MLP neurons of a small language model. Each row is named by its layer, matrix (up: input weights; down: output weights) and neuron, and shows model dimensions 522-617. Each number is 200 + 30 x the weight over its row's rms, rounded and kept within 0 to 999.
A block is one neuron, or neurons of one layer that tend to fire together. After each block is what it responds to, as a language model described it from the Wikipedia text at the highest values.

L2.up117,241,203,221,262,201,213,211,180,189,203,159,164,219,185,210,183,201,244,139,131,202,218,232,247,205,92,190,223,172,166,282,186,189,189,224,236,166,154,205,138,219,237,210,196,246,179,223,216,216,259,167,220,166,225,239,243,165,204,209,179,207,198,175,157,172,222,208,180,176,279,225,178,228,217,193,167,199,226,150,161,173,175,243,178,179,193,222,176,182,177,154,222,227,195,211,209
L2.down117,236,224,170,182,180,158,252,237,217,187,186,162,182,218,200,183,215,194,200,205,192,207,212,236,237,204,218,162,253,164,163,150,146,213,217,178,244,243,206,217,223,161,195,136,224,223,193,255,174,213,240,227,239,120,159,196,200,154,185,201,189,260,216,143,191,162,195,218,152,225,207,214,171,186,170,201,179,160,188,254,214,168,233,190,186,202,175,181,167,181,172,163,234,207,170,190
L2.up450,227,150,207,199,162,236,224,272,179,227,167,204,209,174,158,219,203,227,179,212,181,138,174,172,217,190,179,157,225,203,250,197,223,228,201,245,179,190,199,206,169,181,189,221,136,242,186,215,188,211,189,161,181,211,235,247,152,209,183,218,226,207,196,179,199,179,153,172,144,221,201,236,170,214,168,248,204,200,179,198,169,221,132,223,272,208,161,159,236,152,166,286,255,190,187,171
L2.down450,214,184,181,235,255,194,193,162,207,232,252,213,185,202,228,185,252,176,184,196,217,139,209,178,158,222,219,225,194,165,171,190,153,192,270,256,191,190,204,155,175,130,157,198,176,219,161,241,209,195,221,175,225,285,162,203,165,180,155,208,212,177,232,151,214,178,211,257,237,171,215,178,216,289,153,219,245,191,173,259,188,171,209,155,242,214,176,200,157,221,165,186,144,230,201,200
L2.up1033,149,273,223,185,218,195,167,192,193,184,215,169,187,248,164,149,158,231,201,213,204,158,144,156,256,200,216,214,198,244,212,199,198,126,213,206,200,196,238,141,202,178,215,195,180,154,215,198,190,187,152,180,244,201,199,166,161,266,262,149,247,182,171,208,202,240,158,130,188,186,208,210,259,183,179,154,185,171,256,212,204,166,194,197,267,185,217,194,199,190,227,260,138,268,195,201
L2.down1033,187,242,249,199,188,194,224,250,217,220,200,218,229,224,222,148,216,178,221,213,217,142,180,186,175,171,211,178,147,184,216,197,184,217,164,256,213,146,266,216,267,224,193,158,200,237,158,169,162,200,162,174,192,190,184,240,238,188,175,161,132,219,200,164,183,148,170,191,192,212,215,195,221,174,239,150,173,209,158,252,187,186,208,182,189,201,222,179,217,191,145,205,272,198,222,229
L2.up2097,187,205,170,205,138,223,202,198,203,183,208,195,204,204,161,164,231,162,199,140,247,134,218,158,200,169,166,235,189,214,215,163,196,192,199,229,215,176,198,221,149,143,200,195,161,230,226,265,258,212,205,158,173,223,231,214,187,170,195,243,217,221,222,166,212,201,222,205,168,246,218,179,187,149,213,173,176,172,241,202,204,207,215,211,206,194,147,205,146,172,218,227,219,211,221,180
L2.down2097,210,199,219,213,218,221,177,263,243,204,191,192,216,150,201,209,175,187,239,190,170,241,229,201,206,263,182,170,184,178,219,161,202,183,227,186,163,179,145,201,236,166,173,153,196,207,168,193,229,202,197,148,260,172,207,236,192,178,166,208,203,159,222,198,164,195,187,253,177,188,232,191,170,166,152,174,198,157,150,182,175,205,219,163,180,234,203,174,258,136,288,224,217,231,200,204
Description: The preposition in (sometimes into) in any position, often at a sentence start or after long phrases, as in "in 1605", "In October", "in accordance".

L5.up222,256,195,174,206,201,195,195,186,257,211,191,224,155,175,217,137,169,198,190,214,183,189,187,223,214,208,189,161,217,174,164,183,140,208,207,181,169,194,204,209,186,176,268,169,214,231,170,217,167,160,176,234,210,178,207,188,187,191,201,192,249,250,270,198,213,231,206,220,226,166,228,180,129,200,179,191,144,153,148,172,253,222,229,210,247,157,160,181,187,187,218,216,213,182,163,135
L5.down222,218,229,241,192,204,243,182,217,192,195,213,200,216,180,214,202,177,198,177,229,195,193,211,165,183,161,153,199,212,196,141,265,170,211,136,222,198,177,216,248,175,146,205,190,223,181,179,168,221,263,244,234,205,199,166,238,225,275,257,202,179,198,198,214,194,155,199,159,165,102,124,201,154,213,202,177,186,200,186,211,199,215,161,211,192,208,235,207,189,189,220,214,256,215,175,210
L5.up1853,217,223,180,217,265,176,181,174,218,179,212,241,205,186,250,196,175,181,210,195,232,219,224,196,294,255,208,228,187,267,208,155,189,207,168,180,175,238,224,159,195,161,177,201,170,209,153,218,163,185,189,178,164,176,203,173,258,169,230,199,216,172,244,227,201,241,186,240,214,238,232,164,203,207,180,220,233,224,246,181,213,159,177,243,211,183,197,168,239,209,192,221,178,252,173,184
L5.down1853,191,205,205,203,217,218,239,213,179,219,211,248,234,238,238,230,142,196,152,230,178,215,188,174,209,159,186,189,172,211,213,130,206,226,190,235,198,199,181,179,175,158,217,234,209,184,89,146,205,197,237,208,213,164,197,187,227,153,254,201,159,235,227,171,209,193,168,248,171,184,225,180,210,187,183,194,203,228,208,178,228,157,200,202,210,161,212,177,218,256,168,229,195,178,223,209
L5.up1925,171,166,237,216,273,179,171,199,221,186,218,282,152,193,195,250,181,254,187,216,162,181,195,226,181,192,211,194,196,180,170,136,197,185,206,207,148,212,236,202,201,162,175,227,163,194,137,249,157,159,226,219,257,202,225,235,237,198,233,169,199,204,155,178,152,162,208,194,188,212,224,244,219,186,203,210,139,121,189,193,217,177,176,201,236,211,180,162,136,232,194,138,241,167,187,176
L5.down1925,167,151,205,189,183,166,174,153,189,191,203,216,173,197,219,217,174,234,214,158,193,161,237,154,226,211,182,174,149,176,220,165,211,167,207,177,203,188,233,188,230,187,175,195,201,217,237,183,199,216,194,143,194,208,209,176,211,162,209,167,165,222,274,177,147,201,223,221,175,173,211,226,191,179,198,229,162,205,206,241,187,195,187,210,149,231,179,150,240,212,178,186,196,192,140,152
L5.up2116,133,169,210,181,205,165,199,195,202,220,245,186,220,238,241,213,144,204,237,236,246,198,173,201,183,244,175,109,194,169,225,220,162,172,186,179,183,217,230,244,190,163,220,189,235,180,168,209,236,162,228,217,194,206,233,221,178,227,206,187,287,172,305,224,160,174,205,204,159,221,213,223,204,235,215,207,138,235,220,234,145,227,175,209,247,220,201,134,160,221,189,197,186,211,198,213
L5.down2116,200,179,240,218,216,214,204,206,233,212,171,172,151,167,213,162,224,172,170,238,178,212,162,176,238,195,210,247,220,181,247,162,201,184,176,128,201,192,208,211,254,230,248,254,226,160,177,220,307,185,182,185,215,203,169,183,229,218,185,181,185,192,174,191,215,170,270,207,185,231,153,214,202,157,226,263,231,166,217,197,229,185,227,208,170,224,248,176,178,155,182,222,196,233,222,228
Description: Middle and final digits of numbers, especially prices, money figures and stamp values, such as $23'5'.3, $75'8' million and 3'6'p, plus scattered name fragments.

L2.up139,206,140,170,150,239,223,192,192,214,203,202,203,201,243,228,189,167,209,213,203,171,213,170,246,151,211,266,171,204,169,177,211,215,203,210,214,218,216,197,112,223,202,201,214,246,187,188,201,217,226,234,223,222,184,167,245,175,209,212,206,179,248,145,236,188,209,230,190,220,191,256,236,200,251,267,248,256,213,179,171,197,189,218,194,153,197,180,168,241,161,205,174,188,170,189,190
L2.down139,157,244,155,209,242,175,167,188,189,208,181,176,224,223,166,171,197,207,222,269,213,213,234,213,202,187,204,205,261,189,202,218,207,137,184,195,192,201,167,232,195,200,207,181,209,177,184,146,207,229,182,210,197,258,186,266,210,184,168,229,175,232,162,174,263,211,180,293,199,189,172,199,148,222,187,204,176,206,202,200,251,205,205,199,240,224,249,173,225,228,210,178,199,155,236,219
L2.up473,182,201,212,195,210,188,142,211,241,179,237,240,180,236,183,203,148,233,214,222,171,155,192,234,174,217,196,217,158,196,177,168,211,158,163,261,255,218,198,200,198,203,232,191,155,179,207,212,232,259,185,208,161,220,158,218,161,204,208,151,145,193,161,233,210,202,151,165,225,168,215,203,208,227,159,231,154,207,181,231,227,196,221,162,181,194,205,247,229,208,156,225,200,220,173,163
L2.down473,201,189,218,234,240,155,205,157,179,99,173,232,211,204,211,222,204,251,178,176,203,265,197,195,220,262,160,173,246,212,204,204,283,197,210,211,216,165,184,264,201,180,250,249,173,222,200,206,207,221,193,211,185,188,233,201,214,189,203,238,198,216,167,188,144,222,178,183,157,210,253,191,228,192,212,228,248,200,164,220,238,154,228,199,218,188,203,258,227,195,160,247,218,212,190,210
L2.up479,210,198,204,168,173,172,206,191,157,150,174,203,191,222,244,220,198,118,233,225,147,227,188,241,202,217,201,180,181,185,189,197,150,190,198,190,217,164,204,150,134,203,206,233,188,197,203,215,189,218,192,159,193,217,209,243,198,156,171,199,230,244,186,195,224,270,201,182,224,225,203,182,171,208,190,197,227,194,146,190,183,223,189,211,195,207,177,169,224,196,162,199,216,135,196,199
L2.down479,232,220,235,167,217,193,187,252,248,113,162,186,208,206,164,225,208,162,223,205,212,215,192,202,208,211,249,171,173,158,191,186,206,211,216,244,177,181,146,237,187,253,249,247,200,249,176,145,155,158,240,177,217,225,180,195,192,222,207,248,207,188,183,175,219,193,184,227,197,263,169,220,197,225,229,207,182,176,190,209,172,196,138,215,215,233,171,228,233,172,229,235,255,233,159,198
L2.up1858,151,221,228,221,217,225,190,175,235,183,176,226,260,226,158,215,199,259,160,197,220,213,176,201,241,196,225,170,177,219,225,125,180,196,183,224,168,170,201,124,209,192,156,214,212,253,173,200,234,201,183,215,211,182,187,207,161,237,226,239,190,212,168,206,207,189,182,199,170,215,213,224,201,263,202,265,231,206,184,220,178,209,175,160,190,189,247,129,158,228,195,191,255,191,190,243
L2.down1858,182,176,182,128,194,191,240,197,241,179,223,215,184,187,211,169,178,156,217,224,256,200,214,217,214,197,203,216,202,206,205,210,175,170,200,175,205,195,193,123,129,216,241,226,161,284,161,184,207,240,178,182,226,204,163,244,224,196,213,187,202,184,189,183,175,216,224,182,186,238,194,185,190,186,217,177,198,196,200,216,203,228,230,230,189,225,136,195,227,188,180,165,180,207,227,229
Description: First sub-word piece of a rare or foreign word split into several tokens, often after the or a table bar, e.g. cul(vert), depos(itary), temper(a).

L5.up53,211,209,219,198,185,183,202,203,178,175,196,153,180,163,201,151,171,153,212,188,185,183,245,184,170,214,214,205,181,187,159,173,195,197,201,197,179,186,212,186,198,177,181,227,209,158,214,191,209,197,217,209,173,155,170,230,188,228,173,230,212,197,284,210,206,176,129,243,199,178,221,295,211,183,222,177,212,225,247,245,196,260,192,191,209,281,206,192,205,189,174,172,218,212,189,222
L5.down53,211,204,212,184,166,270,163,227,229,265,221,193,195,220,248,194,205,201,176,241,201,167,266,233,229,167,205,183,211,203,267,192,211,182,175,221,226,208,172,169,130,227,219,191,192,189,201,153,155,233,109,158,187,178,196,240,182,216,203,216,257,227,186,163,184,193,181,193,210,180,210,182,210,221,228,183,158,136,263,168,205,230,202,165,226,240,164,196,203,158,142,210,237,196,213,182
L5.up446,176,172,185,174,185,201,278,169,151,244,206,174,177,231,171,237,206,228,155,237,180,224,224,177,224,164,194,190,161,199,216,197,165,209,197,219,185,195,102,182,210,178,191,245,195,241,218,184,219,189,178,200,202,154,223,171,165,163,190,194,157,175,171,216,203,221,208,213,204,195,160,136,192,183,193,215,178,178,157,213,204,171,211,183,173,190,208,177,169,157,218,178,178,217,213,243
L5.down446,232,190,167,178,188,192,209,186,213,166,238,224,213,164,232,196,185,177,241,211,237,167,301,165,177,187,193,239,195,194,208,218,208,216,231,189,165,214,161,187,221,219,199,234,251,171,177,155,162,208,187,244,193,154,234,141,212,243,246,148,285,222,233,209,193,175,182,237,170,217,135,170,221,167,222,163,237,176,166,202,196,231,219,216,174,195,234,192,233,172,213,183,225,198,189,263
L5.up978,198,194,182,215,214,211,203,280,206,200,186,241,167,161,247,177,205,193,230,180,190,186,170,184,241,184,196,206,163,197,199,227,189,215,176,224,220,206,202,217,227,157,198,163,265,223,215,249,143,228,158,188,198,201,198,143,204,133,186,192,225,213,162,250,206,226,192,172,188,230,248,210,200,215,233,201,163,172,192,216,225,250,216,216,217,232,285,176,189,189,154,214,129,210,237,239
L5.down978,237,168,163,190,175,216,204,230,173,227,176,212,153,215,161,202,241,202,169,229,276,214,252,273,203,228,167,203,203,200,224,199,209,210,194,207,208,196,172,149,284,159,202,225,194,204,156,172,206,188,177,263,153,206,211,205,174,186,213,210,197,213,201,188,201,121,196,182,129,154,230,254,242,206,205,161,221,219,198,228,216,138,212,244,140,224,186,187,209,172,195,192,243,162,217,151
L5.up1651,154,187,194,295,201,143,170,163,225,244,183,238,201,165,198,224,135,203,183,149,151,210,206,213,237,205,207,242,222,211,216,172,147,204,223,186,173,243,247,164,177,185,220,152,250,210,187,218,155,211,145,169,204,185,176,175,183,129,263,208,197,184,214,259,206,199,204,219,158,239,231,195,169,178,244,231,194,236,231,198,179,183,235,240,206,247,168,234,219,232,169,226,224,224,276,236
L5.down1651,237,251,209,207,191,169,167,137,222,175,259,204,200,218,206,177,202,205,190,199,202,244,149,167,229,200,141,166,197,225,231,221,232,172,170,244,231,173,190,213,221,196,187,239,231,188,220,193,239,185,177,199,195,244,169,255,227,165,173,139,222,219,169,171,228,167,220,215,213,173,210,194,214,173,248,174,165,220,189,172,206,225,185,196,211,211,233,202,206,215,196,168,196,221,241,160
Description: Mostly the preposition "in" before a place, language or date (in French, in Munich, In July 2013), often sentence-initial; sometimes of, on, at.

L5.up12,178,211,216,212,249,211,201,195,211,153,204,207,251,222,146,191,233,198,154,196,211,197,223,215,212,214,202,210,257,180,176,245,221,235,229,178,233,190,127,163,177,205,179,229,233,246,190,230,241,186,206,197,163,207,202,211,190,228,197,196,171,214,188,221,197,190,181,163,164,217,223,200,221,266,184,213,222,174,221,191,143,230,207,202,194,267,195,191,187,215,238,234,237,268,206,206
L5.down12,172,193,230,175,166,136,178,223,234,237,196,269,255,253,185,148,169,240,177,250,180,211,186,229,231,196,196,221,223,157,173,167,247,203,196,194,206,282,179,212,181,172,247,222,180,268,178,227,211,134,184,168,216,229,169,198,167,185,188,207,230,217,181,179,206,208,204,153,204,234,241,226,176,182,204,173,169,206,182,189,187,264,180,131,238,189,236,231,229,201,174,217,242,205,221,257
L5.up140,227,191,246,249,169,148,196,147,136,217,214,230,226,112,159,215,192,209,221,206,212,203,153,225,161,222,212,214,177,180,225,212,200,247,252,216,215,168,195,214,229,208,207,235,184,231,199,253,162,260,190,200,170,216,196,179,205,213,186,201,265,149,143,214,230,205,142,218,217,258,174,169,188,206,204,193,203,176,198,186,255,181,273,246,217,243,174,173,217,163,239,223,200,218,155,144
L5.down140,186,195,195,153,190,237,186,214,280,236,203,156,135,179,154,214,227,203,235,204,183,172,165,185,158,183,143,208,258,217,139,140,189,189,196,199,183,191,181,219,217,183,178,158,205,242,191,121,228,183,242,177,234,232,182,247,158,215,173,230,195,187,179,239,180,155,189,209,190,202,171,229,206,165,179,184,187,274,232,175,189,177,174,132,156,143,173,189,168,218,174,215,238,211,240,224
L5.up2392,166,198,227,221,210,170,201,231,165,251,203,217,211,174,186,190,153,188,193,199,226,223,247,204,244,166,228,171,242,198,206,153,189,221,222,163,226,158,265,171,212,239,219,223,219,165,155,176,184,146,182,190,201,208,130,268,187,224,255,236,187,220,197,195,149,214,183,222,206,195,205,201,216,194,226,228,114,216,220,169,211,220,224,241,243,223,179,191,246,204,249,209,259,203,105,238
L5.down2392,208,218,237,175,192,195,219,229,209,205,202,174,188,216,199,160,172,230,209,206,212,228,143,189,225,170,259,193,239,169,184,188,202,238,204,190,181,231,214,208,231,203,196,197,190,140,175,201,195,217,223,222,186,239,257,199,155,199,220,217,241,181,151,215,156,207,171,186,152,212,201,162,173,208,180,162,238,215,219,201,228,190,211,191,168,153,157,211,203,183,140,208,237,223,162,203
L5.up2546,210,197,205,223,250,137,159,232,240,267,167,198,189,203,202,167,229,223,188,246,173,174,213,263,253,190,213,191,209,156,221,191,198,190,237,190,185,164,237,194,165,182,168,175,197,254,200,191,145,260,162,231,183,166,127,242,177,234,168,202,175,229,197,150,142,187,173,177,202,209,159,150,180,254,191,244,149,153,177,152,206,208,207,196,150,198,188,177,196,173,206,171,227,245,179,177
L5.down2546,213,253,223,186,233,217,173,275,208,225,215,136,236,212,139,177,179,152,138,183,178,166,222,199,237,197,178,163,247,259,172,172,216,205,236,174,191,216,212,151,134,242,207,162,182,166,171,215,228,180,206,191,221,218,180,171,219,149,251,211,170,179,262,241,232,184,193,211,208,215,210,246,197,163,239,188,139,193,163,252,196,200,207,226,246,238,218,180,226,188,198,199,226,177,262,199
Description: First token or word-piece opening a complement or object after verbs like became, received, was: became an, received, non-, Blu-, ref-.

L2.up948,198,193,191,191,168,168,215,208,246,228,177,248,169,160,191,198,141,255,187,205,178,249,232,214,242,249,208,198,171,165,190,174,225,163,175,212,223,212,174,203,185,153,210,194,210,199,197,208,214,184,210,180,195,209,235,171,237,237,186,210,224,179,216,254,143,220,178,168,210,168,149,194,213,239,239,218,261,247,188,214,224,212,206,195,196,183,164,205,234,207,165,175,178,256,205,182
L2.down948,180,188,204,229,248,211,194,193,236,150,181,155,222,184,232,180,206,219,148,222,213,228,198,207,133,189,166,190,182,163,125,219,167,159,180,201,173,183,220,227,265,208,188,145,204,226,151,173,185,182,186,189,219,172,173,228,225,201,211,194,236,213,190,212,195,205,184,222,230,213,192,223,171,183,173,156,231,200,188,198,237,213,224,246,158,176,178,226,213,161,215,188,240,254,187,205
L2.up1922,241,171,198,213,183,179,172,174,203,174,261,219,178,162,176,173,182,200,191,217,224,182,210,237,222,185,226,225,188,172,178,150,216,258,167,181,160,274,233,193,192,191,191,214,188,217,156,185,144,234,220,225,203,172,232,248,222,127,232,191,157,260,195,168,118,267,238,236,158,197,182,203,162,178,199,203,186,250,194,176,232,239,170,186,156,147,239,221,212,213,197,225,209,219,232,159
L2.down1922,174,154,184,187,215,181,230,187,193,158,213,195,234,176,213,141,274,179,177,195,206,238,173,187,172,197,208,207,176,172,230,173,215,184,172,175,233,238,186,213,255,176,241,221,155,227,146,195,248,168,199,264,266,175,200,211,219,186,170,198,134,175,233,233,225,180,262,282,212,247,198,209,167,191,195,205,226,167,200,198,194,154,181,206,156,203,200,179,253,197,234,250,215,223,201,202
L2.up2028,179,195,115,184,221,197,275,136,185,189,230,230,175,243,203,161,209,182,162,169,212,179,206,237,184,150,230,167,183,178,179,133,169,219,195,210,190,224,181,219,160,206,208,161,220,166,118,213,209,214,176,232,191,157,189,240,192,191,242,205,130,212,186,210,208,218,218,286,161,217,193,167,120,226,227,193,199,198,258,231,207,240,169,215,178,187,201,233,207,182,198,184,186,259,166,123
L2.down2028,161,211,139,244,188,236,209,189,140,152,158,235,211,147,190,179,227,238,213,219,209,198,218,206,230,204,213,209,238,197,267,176,195,198,228,180,209,140,184,205,225,183,188,190,183,197,134,200,203,203,199,249,202,288,189,179,145,216,216,185,106,197,201,259,198,263,202,231,203,205,163,196,186,206,275,205,194,207,247,237,187,231,189,147,181,144,213,217,196,192,171,223,159,273,142,203
L2.up2520,183,196,181,202,210,154,215,188,187,222,246,207,192,225,188,212,250,144,126,226,197,170,189,219,204,196,214,207,194,189,228,160,239,250,227,161,173,229,217,228,115,169,216,186,249,232,193,215,208,176,258,215,189,197,191,213,185,187,283,217,199,198,239,198,200,202,165,236,174,157,134,220,154,199,236,283,231,216,217,195,181,242,175,193,184,175,221,196,210,242,291,214,138,216,229,209
L2.down2520,214,215,163,212,186,186,197,155,197,197,175,240,180,192,232,165,175,231,211,201,205,192,161,209,258,195,158,203,248,197,254,232,210,210,185,188,237,196,192,202,338,126,207,221,204,218,181,197,193,202,177,235,256,206,183,152,219,240,155,163,197,174,193,232,205,228,206,250,211,212,162,181,180,263,246,233,203,173,207,215,183,224,174,222,160,154,155,194,193,220,204,184,176,222,162,249
Description: Non-final subword pieces inside rare proper names, often names already seen earlier in the text, such as Kal|my|k, Id|lib, Alv|echurch and Whit|gift.

L3.up1700,240,178,149,236,222,209,170,184,220,193,197,281,191,192,211,181,176,225,257,169,154,188,200,219,235,218,212,209,213,202,208,175,239,161,182,254,198,167,201,235,261,202,246,133,192,227,185,215,231,181,184,165,248,196,150,127,217,214,232,180,140,199,194,191,183,214,165,202,185,161,189,236,186,202,251,117,185,209,166,261,194,207,193,241,222,166,201,119,220,245,194,154,168,237,231,229
L3.down1700,231,188,176,192,198,210,168,205,230,182,218,222,235,196,174,216,250,169,225,177,169,217,205,204,167,173,196,170,223,236,139,193,220,200,218,169,199,179,267,234,232,253,192,198,200,249,222,182,179,222,157,170,192,204,170,214,204,257,217,239,159,226,177,150,259,237,225,174,164,173,190,246,270,169,194,218,186,250,165,210,174,220,195,193,189,189,200,184,190,208,185,239,167,189,185,214
Description: Inner pieces of longer tokens, mostly middle digits of numbers and years in tables (2,404,9|0|5; 19|6|9), also mid-word chunks of rare names, LaTeX and technical terms (Kalu|đ|erske, \|mathrm|).

L3.up1749,177,225,236,178,227,159,229,198,174,213,223,213,235,223,202,220,209,208,161,221,190,205,212,162,243,226,245,185,154,157,207,215,228,214,195,155,199,217,160,188,185,201,185,266,215,184,153,234,172,201,209,275,227,191,169,182,239,220,202,144,218,232,127,178,183,213,176,230,196,189,208,187,208,213,224,218,201,270,179,197,195,219,231,184,165,202,190,168,223,160,212,152,185,225,197,181
L3.down1749,164,226,185,230,194,192,192,206,194,196,203,218,252,238,160,163,164,197,200,221,236,205,253,224,181,162,201,187,186,196,157,179,209,223,168,236,237,208,204,223,192,257,192,208,173,202,186,206,248,159,180,180,177,153,221,212,251,238,238,192,155,190,177,251,155,250,127,176,229,152,199,149,274,232,246,240,227,202,227,160,161,202,141,203,142,210,210,138,196,143,259,152,237,197,224,169
Description: Verb prefixes and first word pieces (re-, co-, pre-, sne) plus adverbs placed just before a verb, e.g. re-founded, co-wrote, then moved, gradually introduced.

L3.up856,215,221,217,223,118,156,201,248,219,168,187,215,191,249,219,164,181,177,196,164,232,109,220,199,169,195,210,168,178,170,167,231,204,212,187,192,151,185,230,178,170,118,214,191,207,174,213,194,162,189,247,235,200,213,216,171,218,188,196,184,197,224,216,161,223,221,155,264,214,214,189,221,217,207,261,185,224,227,167,240,209,233,163,189,214,203,138,195,217,195,200,248,185,218,160,206
L3.down856,165,164,243,230,227,163,215,234,192,243,235,223,225,189,246,209,219,162,165,193,191,178,194,242,179,195,243,200,205,219,204,170,214,197,163,170,229,172,215,224,148,153,213,184,204,193,200,181,174,150,144,199,206,174,167,205,205,229,191,196,185,216,189,174,205,181,150,181,171,167,260,218,161,239,181,183,204,138,184,264,218,238,205,213,199,266,167,208,209,160,199,222,217,214,241,188
Description: Mainly "in" after a noun or verb, leading into a place, date or work (held in, seen in, In 2016); rarely colons or commas inside titles.